config = dict(
    vocab_size=1024,
    norm_eps=1e-06,
    parallel_block=False,
    init_std_qkv=0.0312,
    warmup_steps=200,
    max_steps=6182,
    dataset='wikipedia_en',
)
MLP neurons of a small language model. Each row is named by its layer, matrix (gate and up: input weights) and neuron, and shows model dimensions 16-143. Each number is 128 + 24 x the weight over its row's rms, rounded and kept within 0 to 255. Numbers have three digits each. A neuron's up and down rows have the sign that makes its largest values positive.
After each neuron's rows, "fires on" lists the tokens most often at its 100 highest values on Wikipedia text that the model never trained on.

L12.gate105:128152158116125147137127145153118121071141110126107153147087082144096095099099103145143163135096146133131120154102119096142128124115089125136091153123103141137129124134089122120140112140152148096157145121147149089143131164139104145089106116086165131107112137118100101147127108136075097143125136150169072146102171150151120124169091176141148108177138160120157125111130161133129089069135
L12.up105:172123133104115126171129118101103094104124114103152108128143114107131205141103113078113121100135109146131083119121141132149104157119111121134144115136100090105129132158136158112097156137086153116137110134101095086167153106139105134120122107110135136148145156107141167091143146152171143135114153131154120116118077144141131169109095184094144118108119106180148130092155110157135137109129
fires on: " W", "w", " w", "W", "e"

L2.gate418:138126142133146113134113116105128113108112107143131124151133114202147127163149116086109116098150141127162119114125146131120131136085106140087180138134123107173086111154111144127114069140103160090057131129127145142131086098134074081128137105092160110150093181104150145149113130088125159122139158122095115133138053149072176111101147155161120140065116149156133113135154128111150133133105
L2.up418:140129125136142108133115134121115120129145132148109108183156093157119102132139125126085173105128159140120102116156153110118173131099114129136148149114068113125100135139126130115064134156114130106105128138105111153149120142120102090112128144119146150089127181169190143132122101142104155121132118100157127145124139133133170173083098133116110138111122152149144145160127135137159106141125
fires on: "im", "r", "u", "e"

L11.gate573:101094157126109120136123125113126109137127138149136167131130122114181130122120146147116157148136143130075137160172117131127089150062154168133102150125155116114131097117121091124113107110105139167084134112190132138159149115130150166139115144140152135130115095175150150143144096155131120144110144114115134107126120108135101146108121155107127131149185125119153111128090157107150114104121
L11.up573:086134144158172163138121132157146121137112127139111102100161114121145148119104111118109144141102125170158124123062156169118133155121152127135084126143094128111109148080162164160135100114137097110135130064151163177143098137119110135107173104113128154108121109152159127108158149111140111138153161110110165109142132139123166152122143152154137108146139111100172125140119087086108160150107
fires on: "s", "o", "t", "at"

L6.gate540:100155108154125151121123122149182159140220215149102078100111092103110141114121137131106098110155055107120152138129129118120155165141156123111117143123118121136139113106146144127102151133152148091161117129109125119089098089126132108114110126153136120122115181125091170142107079106143099121124079128131190107111127122122119103156132119118132108117066155127136121120129135142163107104116
L6.up540:169128151125110142150161175118089156094141183102123106200102117123141110121116137147094113148172143113149134145116126146118141116108158092125115112130133102129133119152099084143130147138190153130095101191122122049092125131145118142133154124112133124099104105127117093130156110141132113144086151116114084133165099125120145116138125113101156125109089081168156151176180093145140145114146
fires on: "e", "o", "ive", "ight", "h", "ou"

L9.gate256:084148073127125098104133117148145122126104131138133142130107091099141125148129122127144109084122111109104111148120156141139106129107058114100135186090133109148147140110148128109114095104107155134108105129113141109161111056157107091118092129123130123131113112089123106120127140125148120129137124160067173156108111148135144106096146111087112156081150166180126153095096134113127104093102
L9.up256:083123130152133146102139109135115150124145128166093131104129127126126118117139154100080112140161166162150144119158077133132104118109097132126112125121173120105104155101112100119125119164088118095147166169099119068095150140125140132148173161156156170177146125129100150090103117135147105141128147120147136118110090119079144152142100088155149095134138123142140101106105173160135144140139
fires on: "et", "t", "ig", "est", "ust", "ut"

L9.gate630:140070125116124149112124139109120111157139073101162097134141111159096121139124135162127156130139123092093133153076126151113138154118145105104085152146128150149133153138153151150112151134125133116103133182160151156097140125104129107094116116171142131121104130136161137138141098140119083124168122129110139099068097117147112150146153110130144134087133121121066121167120106102121125141079
L9.up630:120128109113144118122155143159156116063166120096102135129139110131153133140087135161130156115139153165103134138128152122116137158168190108148087119179097157113120133107120155149149119163128139161095138113147092142151163101126151133189167108112131126148134085124126170145150122126121104137103107153115106144120154144169138121145117127130128114124109115128141109087144117103102159083120
fires on: "|", "=", " for", "b", "-", " from"

L8.gate37:143115079178144136111148145111154124110104126153166109142128098157095135141104106120095057100118117130155095149149145066141146173118154098109098172175159095121123128139128146141155110130111143091159139169142123121094102124147099117064106137164131114190118069101102126126105077137153149107089130107125143071148107154116135127077147128155161094159090156112135101106118153118114138158138
L8.up37:116116116159127132071143102119154144123100152174157165130130136119119124143147128110094040092116166151091092118106139095135112156134129130145144146140134130094112121127155116118106157145111127134159134160153148138134085127140058096108115136135146141158081081088121110131132093137119158131141131107118138100163096150134106112119145154118114131142103127076152137108090133105119145162127
fires on: "ter", " of", "ore", " by", " from", " in"

L4.gate214:136154155135155080110103113135114119112132143124143159165112142132126129147158144141108047119112174104072146105125098120128062098134052150117109193149093127152126142083158121167129129123181169150117135137120115107140112170114076140151098147115149154112123136130137161139105094170141143115139123116089061143124124125094125089144126151102116160117157164147084120140135148111139086096120
L4.up214:136138092157083119101132144088094104095139158114145159095117116145119081102162139110142161111114130133090119119143096108171103146103107090116158143109127131152101142151164117122085151120097158118128133155161134151134116162128145104140115098153134146133151107116158143099143104118115127181127153157122120102156135142143126090128119167118110117143135104060139109113117096156063118115143
fires on: "y", "he", "ed", "ie", "o"

L8.gate374:118191159147107106127105154107130169110110135128142110141138138152154079089119134127142139117116128136122136151149148125171165174120141133130099149177154163110104139108136110165128168122135176132153120123130140154126096051144115143133182109137132162132091132152147134089109119134128101153134148102140141086100125096131150147145120115082179079121132134147140131115131130084145096102122
L8.up374:141159114128163109123128094120076141131152110118141123138102185098185094119152105105114119088147124085119161105145109123110126112139141078134165133103137109125102125115139157089133127158142153134080102139131138142098136114134128136135111150119136123134111115150102121169140142118109092124090116135156045184153125114153152149153139125068152151138123138140158128120177162108144141110112
fires on: "e", "ame", "y", "o", " that", "ia"

L12.gate172:101133126109105125144119095090147114143146129118177121120109151102179122115114134120134167149118108086114104132170122131149135166117100148138086129084152169123144115119194143117078120096167111099119106125138129164097163134119144139122126102165121170172056144176114162126144145099160100154175146086124097127118154130122107101114145126141112093153174171095141143120084117125100144100160
L12.up172:140114116140180138117100141139146111134127124127174125145158108123105140089089171131123084113138138129125103092121154152095098133098162184144155156176130172152088062109107120128141137173122128140162131148134112174162124102119129111097119142149102134168087190183107118123128122132138110128135097104128150120105090129109162106181114125092123150079151120144111122112117164138136161162116
fires on: "p", "or", "er", "al", "g", "ed"

L8.gate302:156136123127126120144085126125145098142110139110160119142104110120114122135127141104097109109149136158155132130152138099095127105106163154082141140103190074110113085156165102128092139119125154116152132143155105123130114105170155140144137144139135185101127144115087128154147136087080146106170164140116126128092120090139118149147119117158104152085129149168095097107107202098169132131110
L8.up302:107103144168140134160123186135103119123112111123136181141128141145119104095128076075119144118158156147110099149134114107151130120137136141104082155129121130114087125085173115167139147072108125118172096148133107104123100094068147136104106101142105130194161110138071112176106156136164106128169122136123128116119112123116104138108156113155163138120130125140113138147115123138129133107143
fires on: "ed", "ing", "es", "er", "ated", "at"

L9.gate362:122094153105152118112122119109134128141142105120081158113173107135147097149103123120146105126098135116134105157093133100111133130125147145143130118132128121103161131089114148133171124110149158160140140087157123151132147118131120087136069123168101152098153141123126118094090138122146127114114129139117099089161163160120096136095149147126121160054146140084152139141095118117179122123121
L9.up362:138132113112117099128116095103103118133155128142095162126168124083146118205128116136181134133129096115125122123098121090130150120166119124099159146099134139107132120123104161122150137147140156156142162144135160169129141135149136136126107129137119135106132125141127132088122168108121155137165100106095105096143182122125116127133125129140116144138123103116186148186108163137158157094091
fires on: " L", "L", " with"

L10.gate556:108099125102161139148170120127087072148119130152151141100132139134114149151166131145123151159148143105128192065061117121080094142131151139135053107139085109111064140154155189139136099150071157099121130137134131099149140135145108164131137110150132092123107115136161141138143118135101111175132179158118102145116103107084122119131136154114119127163105115102122118147136119154126115105127
L10.up556:151068111134155147133164124095114127097165169112154081097119098139143153141152125130116124160109151136123125178138121149108111153180100132086158142125123152108167110156154124116129146135118118091118130118117107105135132101141081116117116106128146106140144144090163147149097115151145135128144161098119119105083117155158120106139100105118165121147125100106063131094151106108145112131217
fires on: "-", ","

L12.gate449:130133135130107098155141152160153140095128123109122188153117165108107125120117118133165131132136093161118155114084110114106160141139129152142105123131100147115098161126130139083103149138099190150121141169167108138136077099122124188127118179126117127102165155117145167149078184155113117068089114137121131094069160133090138140100128144111157090129135146136151153145103154139157132140129
L12.up449:167102155154117109164110160164147123134112127076119158150140129108129116167143122079149101138115109128083118138169139123134171110145140100104170093137142152117126138135104150113102112133116144128114127150157124140146155142127157104119144126111164112199172163111123110088123172112120165144163127144105140111095138099127123153109137114096117114129167087156099135111137127153124094141110
fires on: "al", "et", "ial", "0", "t"

L9.gate41:106084125129119175168104142147068140113105140139105121118095111152146152111113100101136172106122110145139125126061130115129102165133152102161096120138124160153117157185166144118119123127127144122129109166140122100164095125123123149159135111156102139123117108165127107173143121140113111122112158185117124108099106105184091118124137144136131125136168095126118114110132114099134107089116
L9.up41:141133075140142128120098131137128104105101110118116104138169106084070151102127091109135143129130133131147113163102115146116157090122133135103121102171108149122137140151119161125131112131133137069092138129108099140167113138071105135124134120092140141107169080168139163126118126160139135143141156136140116143080140104144157118110094087116091124122099131150145138103137106137116127088127
fires on: "-", "w", "el"

L10.gate553:124153169167128060132149109112082089112077170120142140117134117122146102124161099076062137134124136145122157096136112110111152128073133141129080153119186114111142103111158105146123097167107118135125147136112137133177096133121130098158135151146141164099123141172095164158138147120130094143121145179127102136144124099130107161118176117114168148110131148089121149143109108096147140123126
L10.up553:096145082141143087114156166121107171090109171123142114159128113118102076151136079102126149086129180154130144103084138173098225163137116093121145104099129111110093131138110123135140132119150093107126114149107172134100131151146129146109157111158115093159118103105150098132135114131173093117121119146113122112112105144145101150111120083155130130113139113098064132137107093096109151142096
fires on: "l", "el", "ed", "er", "em"

L6.gate435:104091076142141130119124125140141103164103121111128151116151129117176115145121128158128116093091106070165139119114154108102108131145182141148130111129156146104116128100147108113124104062139163137115117131148135149131121127152152164169134132111150159166113135107114143135132147144119103133111095101117137125154085116166118092098116113116150157119113121075157127162086184059137117096118
L6.up435:141121161130130102109084119162169133115165158152155144113098113161157123139118149130124125148136126150165146103114148151098164134104134164165132161163145172101147116087153110122148125156165141134103134139145110129104107087123130112136125143142192128204092163180123120099115150116106144101106104144101121130116109138137151146110137157085137123137094143126134184101126123122114105110141
fires on: "er", "el", "al", "an", "am", "e"

L13.gate409:137132143127147068119144118160143119110118102137111127145159090140166145131119134117151135134127137162156162136152091117075100078173150124142166079150160124124126111143108114117111071115124132125112117111128158129089127074086114100092198125092147089122103116108128090118113127172062110155134107158133099158108099119137139128122111166176176107149143117121143132122146148111140126138120
L13.up409:137109123153106116137141125125169089125134147132071142112128105153089184138159123115099127119131137137136122134099138097117161128122145117132100119151058122106117183145183128168089117128111114146094173138116109133126194123121121132128137122124110110141129142135155138117125117119147167132103082101147134130106146159131136144158124116131176096135121092119153090127118120112132109159169
fires on: "ac", "s", "u", "ard", "e", ")"

L11.gate239:105084103136140109150129098114157190123132144150124108103139134138118144133157089150107109125159108092105125123107130158110145106155151194119111104094133138148165134129110108092108114127088141138150153133160125151143128138123097138148144166130141171129155112093116161114132095076071109164127132164127119123086139130129134128088127134132107118139091117100171148148132129069076093100103
L11.up239:148125128120117148128141096150144140138106140115110116174093117130120142101131128122100096133132155131136141163126164144158134147102123136084101090147154108135143136124101130157165142102151140092125108133101094168185090157133156112076134099107156156128139130129127105108138136134120158143103102120150154148109134080116139185124150138086188133152143142162081166120111102111117126110114
fires on: " ", "v", "ov", " –", "n"

L8.gate228:124114146120119142118102149113149122116106139093143146176139094140132144101125110112120076133108156145094121116127111076114174157126149131119161134172155096141128139124097119170141110097182133166108135156148142112141050113132134138141115127139117136134159141102142140140097122109099137111122111124129111109137165120118158149154130133170151113063132126100116141087151118113157161162156
L8.up228:165094121170114098080087131143140096119124169136115169139109142124072109102159145139143091134129116094066114145104103138123126093109124129125117125151118068144115115147153100090154126108119118140106138158141106132120102139111182145112121121105091133113151073149113121133121120122127135165154087142141129110122131143171093124080138107143144126134139110144108157098125101133142139153141
fires on: "s", "ing", "g", "in", "ed"

L11.gate486:127126157107085069123128133142132129149145118167103130139103116118181156116110136129110154098161102150132137144088131112141098115114116141084114123106141152134107158124130123100105123081150128116146150087101123093128141113132106170178111097142102133099138118105138161137169102143099139152103112113110121134132142046127126133148090147109150133134155117098131165107113143109157114114118
L11.up486:146111170145154139131202109099106104161117146114129124159131121116170115117145117115134143146140157174150151174109141123107115135116139119149133159118143152113134112150141119144161085114105134129125159140116156112140089106075091137123122179140120146117132130069136129111164129134165136123107128131073164130118115165126112168140111156138165121118120132167151105137121095115155139097091
fires on: "o", "e", "f", "ar", "s"

L9.gate12:130114126114149115126173136144144134135118102156114132123168118178091127167136112100149100117117095112163102098140120107142121145137131148103143137127176126159127126155112088101082138119133124104161087142114114161125099135157068171101096106167179126120150163155086156137114130148108152157100165130114140080118152132156133101102120048124158102105105116119140106120080099149123088150103
L9.up12:130127162150166124135122079184163126141137136165118145119125110132128113147143123089136106095128138178091089128126131109135143119157152117170087173128138141127072109136169139082099105099101107126127166128136146202137105068123111122177120119152135145107145136143113104150114121129112100126135147127110148101135089108129152102142101101135156167097103207122118118121115099127166078120116
fires on: " of", "ro", "il", "l", " to", " in"

L2.gate308:139112125127142139119157167154091153158133119120116170129156145186121150124139134085130101123175120123106105086098129125131136114147121103094162151147177124154152119171143127115086130129120161099147160131131117113135130097103144125129121115137121124146144155128105117149119128147150127188152149128147128126146153195112134067122094141147116159070125122133159155108115131107144156146122
L2.up308:089131157098110110164136145120154129161155142153155113124150158171123122134149158147149086095144163146116109096070129159125143138116136122115128096139140139169093132117148134105134135086136119143105185129119106132153136098122145143115125162083152095133160158117123092150114152151092124140116119132143193126142071150125126075117097148144133147086130129178130111083141143136131141178143
fires on: "d", "t", "he", "ro", "l", "st"

L2.gate349:150144150111131091145144153109164154111123122124099086112130158172135128077142122156139112126137115143097135113128158105167111149136098133104103154134094154129139171147116130142111162112118120130112092118165116146101119118118097105175095168131106143092145130154100161091132138135103105116092134122096098135155149117158153095148164129139144138123101135146128128157115118129133091075166
L2.up349:125133149117135103161127154129154117125142141166136137099143139147147116145101091120146146130076168171140132122109108093101146141086115125129137108137158142128114128139093127161137171124119113117100132103105125060177105145125136111125126140154070100149096127145114154152148134115096134132152131125081105127101122141113155070087106161187116163149122094111140138101121076120124116106118
fires on: " as", "im"

L10.gate335:166139164122141120153149153114166141118115131186121154138145117099111097124113086135125112149088150135089162136113108100159107163099101133110102127127152158135124126091099153146093126096119166146105113145098127117152129157125142120129089132094100142129135145155122098116141106143113109111105136169137100097154120117151192094095157161157173184085109107152120151148105137085123136118132
L10.up335:126099152127135127176180127146156131127119130145162126164144125113126148136148080151133161164124153175086144132109108123111121146130160122109076141168123143171120125066105082161148110115135175101145134122122094139170161106109130086111140119117142123140191099134127164209138128122155104115101140136123126139102150158150155082137115148093150134158115138142093151124157142089148111123187
fires on: " as", "s", "ich"

L5.gate375:109110094154122154129113159125103103076170156144135108175102102117125173093150155116132152105091073093106154157122144122131117102136140089144123136097110141137089138129144136071156124172145125149124123153130121077128155177119094139125137106121135102100109114139164140153081116094112156108156155139169129101084139131128136129111146126134117154065150085146131121131121083127132128158115
L5.up375:135124091127143178134183131127162136131132048144131129193132100108158134111123152103150127141107111156099137136088101151117070128106091158162129122126110112130128110129095136130169124138142147127130146121148119092160129118133145119116144099129130143137153116116150161091151126103148151100128157097144104145132132134143118146137109108158139113119144117122124148101141080136150157085128
fires on: "g", "y", "-", "b", "or"

L12.gate544:099118152153102118154120103131086142148114126123121144107171169123130160130140147140138124132112116151116101143143124165139090085104097108077110114130192113166066156174106106114140116137151111117134146130113078154123086115127154111090105134087171114136084101133123103113120137165090107133098126103153117133129136094127133129129116131108110148112120137119110151131139145148140130147122
L12.up544:117138118131118129107124146150108117126173097097113139132166087108141119116135135102128118135119118118182109122152122144161120124102143162143155121117188143122116126087115148115142117097106160118122108138117107124139140104144185108088102142128111123124158151139164102132104136113137102171113109131155163143106081106107176163120180142145121132114138100136151138119106140131139113119099
fires on: "i", "k", "ce", "ing", " M"

L8.gate393:133094151085107121152132137117105133152133126129118122158131141120148145126141131098141151097117131130137127157148148110086140131129123163110097160145154038137123151112146132127140110074122105089125094150138174116149095089130103191097171113129148149125101143134137103112109136141131127128133126145121137137136093120141142106137155134111131143125112107190124118100134128126169136088103
L8.up393:155100138093138138147098108135091123119170103111131136162124125108117126171175125123127166105103106166135130147099133171120105086151106155129046176154128111154149101090117155125134161096098102138076108147169130078136120105096161146133116157143099162088126101128118113156109122155166162138113131119107155143171096132117126134140150115160141118162121150135128154146100123103140151111126
fires on: "ed", "or", "d", "le", "ost", "ated"

L7.gate632:134130139148152136123121106147119119105172142120095123098106092139143076168109173106176135131097144153068120134114146093116131104135136142148099123147083143128130172087093129133127112136153149172133142146112121167127126122106133075122106156139129138142169151179141137142148118152160139115159137135148151072153123129102135097123130148119184143072081114164130150127096132148131127139147
L7.up632:156155123124064118144134069122120124136129163086140086125128133137103098155116210108142137144134080149143097133073096109143138158127139099131124099151106158158121161118113128113143088143109112116122175152123128174125127157127119106131160136117087137125125131135113076152088118110122148119102166108101124123146168147097160142081132128148105096139100123101147105135094151131122115175129
fires on: "d", "k", " l", " L", "l"

L12.gate26:149119135114112096198089074106150097156126083107132141119151127119065110107095126125122159133140119093160137129074131119158167115125102138127112121079134174097101136109123151145147148083090146128137148093144145093084099148117109111118086111154129141143159126124140121154104153085065129076119111115114117083089160120148111142100127118121123109123134141144129098154158132147125087147117
L12.up26:162119100155136083128127138161101121114117133156126122111113147116118124150075130125109189133143108135144118112160120114128122122152121135116154127116113115126123122067094169164115141129118167123146196131150141138096161113117161135149076135103111129112129148130108128152106147132135164132141107103128067097145169197066094106092148100109120155164134124104117152099147109113114109112112
fires on: "oun", "p", " L", "ul", "et"

L4.gate243:171076149150136157173187170112133141118151159140125104134127095112114098180085095166135185080150131132138096124110114148136080144121084115141136147128149126142152116147156117107119134146153125085155124177113122119101133141176110108123135084139140126114138159115143128124128099104078124166123140123135153135151112145103143111105149071146146119112169126118151111122120142112100077191172
L4.up243:130067118147109130132080122143120127127101183139150130127111138124110107161105096141106150114094150082137131134115123122132131154109102140135146152169161094129134110133142138114093126125141163120160109135095146153134101152142070090106139136126118127160119113146150154147116113064103144146086159161150118161158136130099141152120154122100172147115114099134158125180125096109128117136125
fires on: "c", "b", "ir", "g", "ain"

L6.gate267:105126170149121131152111089135154133119118060143119133128140136103138139117069118114124152093131140142102172110116124108131132137166109109164115110126133089073108098139107129075115135110099127126120150109163102145132089100125158108096139169109098124089143129132129088143133144166116091149080078105147139137122099136143148107118133136152085156120129173126117080130149153111146155159187
L6.up267:143160111110138188044124110108111136133124135173132120113118142114126164134132114131156077121091138123124089121203153115099084135121171154113057098125118116125133103110150139111133116140135132093118095125100145090098126151117118142102124136152108129081123071133121111129125133085118146143106149114140134115128091105107134086086135093138146112149124158091168152112160097107136162137117
fires on: " of", "ame", "f", " as", "ing", "e"

L10.gate660:110123138162118099109096146110164108104145142157159178109124138100168134139135111154113089150158145160119152109115090094145110150103113126109158093137137134144081103155156159110102092099165154153127129175132149102158125135113100113167073132129117142124119145134099137120152112138116116138118118103151148160154126169083117099172136098098115139063135129149120132175189113121175115115113
L10.up660:136113156166143172161112137079130084094125127145165181147130142133204103106160118117129158138138147161155129101144089123133094141067189145098142124118128113124119097183138134134147156102135148121144134136139177127191103119103154078165105097122133126122084142124089145129161147123111118091126123115131139160099126115128118121061153140137099135107113130108095127131170158147149146111120
fires on: "he", "on", "z", "ed", "i", "el"

L7.gate326:139090152085140110135137143152136124124109125138108149118163122145144128128107133125122151132115157127124103146097116108107093097176112096183099120112167101141175097121128114127120116114125108151136144163161158154134156161121080104109167138111147106105147091077145115128127146137128173110067134116141147147100084094140134092122166140092141151126116164105124090130090108101163132101167
L7.up326:113105128154120154136104079166160107116106159119134120152089177109135208143137104129127108127115149182146142125142127150133147146107108152138115089140103131183106133180115103097134139159145124114086110149123169123100148125114118143098130141121121133137115102122159132153133117140118112134093113104138112134139147134105158073116132119100145126090128124103092126089125093146107138136155
fires on: "f", "um", "ing"

L5.gate569:119127128143131135141158086150136105129122178122172128106164127126113120145105128116137082129096153153126139151141145128099126142115142134133121105142106158166124113123113078104135095117144154149132077154154100112116143145122146096102091105110141152119098092122132153122126098143153119120126137162135121093124100122157177137123104110087120122165137184159138128140134170107150105118207
L5.up569:122160113109142121148129131100118140143123138148129135104132127116142177113153151096123126110146129098149171092136121174109113155109070134134134101122145121176121137117159117106131175107172158076127110120073102111092147109117112132137085102126151111135097137139160110081172106133118113139137149134153183115125122091143069094121116128120143101142086162174130133138087164118160155133169
fires on: "her", "e", "f", "id", " o", "nd"

L9.gate586:123162099112137158150163112099101113089144143119142149101093149173157163099087126079096105096103167152115132120116131129117116129087095168120090151134107110121115132108149101108154136104149118128136131087174135129138142096125139107183155089133145148102164081122153082098115143118113153102099171154162141141130094108156166115133150180123144163116123118104145141131172108125146134137102
L9.up586:167129112137168121096165116128107127206145129142167139114132132115134101115113130099129125115104168107121160116127106114140116103100060126132117101160118126147134155104155081138096178132110129097146103163154104109122120106134114091102131115113119133127112133137196102110161132115115140143116126164110113152133110143120051093150123124133111144163108093125114113137108178113114119151137
fires on: "f", "e", "t", ".", "ol", "p"

L15.gate506:124119118134107124140133106137146158083172149124129098146127129110172164143109146129130081112103119111117129119127156122111090175074127134113153142094129095105105138099112179109162119110118108090135101126110099138126161131135154160107153129111115148136086108085130178119150106156133112117097107134144125095110157133142130098097145159065129131093101131144121094156088109170096113110126
L15.up506:138090138104117143118140131089104131126135090092148128131193143126122136142155140140160130118154113131096111158072116119136145133102125118154131127104145131111113151148119170142155111124139108113109088101145133156128145142144133158140156122128166108122114155061094125120106142138109150123138139092109120114138127186111129101141124170080129088087123129126109127136153094125149109131121
fires on: " t", "ud"

L13.gate661:139085116111151158113142118140165123153120111163148148102135144070130111127139108139154147102153133134121110115173146106114174121129097126095106124112127131108144119152090122093125111136096156137075165149161146139136112113113168140139097149128141132113117137116217129115101137112154137119119116149174157087117130131119131148092133131099120115153137157112148102119123143110151119129079
L13.up661:111141109177138115147144105140107176119104133167101128139129091090121137165110154089117147132128143157131172137153119061163154125141137108122133125118157175117073154137120142133145120120082095131143117114101131132128157104133120087168161148146124094146123126121126104167147150089133104165096117118135123151137121125113134156188123146091141117147117120145136107125125089180155139126136
fires on: "t", "et", "er", "s", "a"

L6.gate559:096126148100132181133170147122145138127092153080135138136140129129128097109122163141138099136056171157102092112148113103096124069140145094143134134147153145114130158152155127123159126108108099125143157123100163142125120091168132156144150150143151113134148108128150151124097151151082065170111157110125157105151122145119112149172169147126139162134102141144083132133095143115184101176190
L6.up559:100110131130095133144107155091125115083132089145086112153140108076115073155104079156155104106140098131109112106104125124179097155163112082124103152067121109110127131161126123129153116132147149184146156128127101200108121103135106145132116113125111152121096166133129122141136129112160125178102139112126135134116162144144129125118085110113146159147128128127151160148138137134110178152110
fires on: "ou", "ation", "'", "ent", "ment", "or"

L6.gate382:118096164115079112104138132138142132112130099161162132157135101126102103115112117160115176104120097151117131139099131125070115137098150152143134151093156169126129089082155116105094109111135132151118131173151134203112118118109101164110124149126133133147144143098150127126114105147118146089107120076100137110139144104169134102121127124110123110115182137124088137124153099097134126147122
L6.up382:180110137098127133050163089090162140056152078120147126121130176144153181138111121128150149134152104144144117108164098160120095164083155119113065157094110081098129138130162106115114105191171149137116142142075092098108099148122127098163133122118121129122162114130138118156115113111113121109104105067123178111128097153104135143101122102153138151147179136144148131140147115091143146124141
fires on: "ed", "um", "ing", "am", "e", "es"

L8.gate449:099117143081126146113142153106136089106169134067107122119165117114098076083163118105125151113143159160112154110132089145128134125142094108106107131164159130114166115142103088104105123106079128154141101163136133125131116106179144161087099103143145114111136118115134101121101162139136085136154164096119150092157147151143125136184170098131098086150160136157134141147172137132097143135143
L8.up449:143154135146144147121134144179148122158192093115115119095146132112124126083130083132167149122121112141161113132060105112132111162152129124088129140103171138125168133123105134143134136143114160137126123137135086136111133123130120145151061159123115130114113114128113156125119129126122172129141149122147146088103106153132145135114141134155151151141170168157136146148159088114131140154132
fires on: "'", "ic", "b", "ent", "ed"

L10.gate2:130123138119122116126128108166131145130132137122154148090168057121109126148122122155131077124109126166154147150120117127124120097140125161106112162137152112162108149076082122121128143132158097151164092127132162139130095135145126139076162118130135154117128192136145117144127119163088107142139156150144118128128130106110127136153153123110140101124122129100131105105118100128077135131125
L10.up2:100108145121128126131121117129109116102131101065110104108173126130169100127123102157116157190144136099142105089173105125107155113147138140143154102145142128105153127089106084104095114101154162123107096105123130144099164131114162106085161129116121134118122163111134107124154162112096132147117148155158167136072157136098171145121174145145122161111120127158101134119141141118114196114122
fires on: "o", "i"

L8.gate614:128149111117169139104124130098116171115176133102128136088181145139156107115123150142124112139119089156122139164163113093114141041135101101128124137102126102131143115148137111112141133142122121117151123114102087173118108149125142177130138141124125129165171129081142120156116110162147081075136108143153126152103120106100164120143145150167130080093111144090108096154096089103160133136102
L8.up614:102140127124138085137123108171140124155141107130113114111190109150142134109135074117134133140127136173146112070110118133127121105105139130121172126137112166149136100089113100097127115138137133095154137156089122179115141114141158141129124126086137146111101102128194103187101109103104092171114143109149113108098117131124144166102113148116159148114138108115158121090151155127170137119090
fires on: "ing", "a", "i", "o", "ar"

L6.gate647:128177119111127133072154151131161125147140130052167163104123137127167116106118119085135157110072172117136107169160089139128130094119167100119173132138170141114130196142117130134149107098109094144126177132178094094141138147151135103152134099127063134112157150155105141115090094123147146156155122110121130156177132161072138100124120098135110099122104128132118148154139101130094153157147
L6.up647:132142119130100150127114127132137173095132114162119126113147202136169162107077105113146121127131123105141127112166172109141120139122138121104115190115173135108149164085120141119144122099165162175173133077132129167118136124133137124134131098137081153103162131121146187118119132077150133135124153136097127153109148144131129097111106137071122117114104142120154107133114115099088149111095
fires on: "en", "y", "er", "ff", "o", "m"

L10.gate121:142081122173144126117150129135131128150134126082136110129130117099126126118101106103161159093134122134116134152115138115143145141123067129104114125149101090158193088094135119108118155123100147140137128154115133049080122129127099134123079101100144133099114084109166123122129121156151132101152155123138121154137111120136189133158094118138139118165152118158152107144148132142143090120104
L10.up121:148079155200110084149109101128127092112135109154167104122119111134116096171133123130110117110128139117176165132093152149149164096132097129110122163144183110138117118117088090149101120089137122111130102183143132113188152116175073118093145136131112123137154103138121153128130127126149105081153159111158136142141107109100149180114138150118154110123157130133098126132146056094117087132136
fires on: "t", "ic", "ig", "c", "g", "d"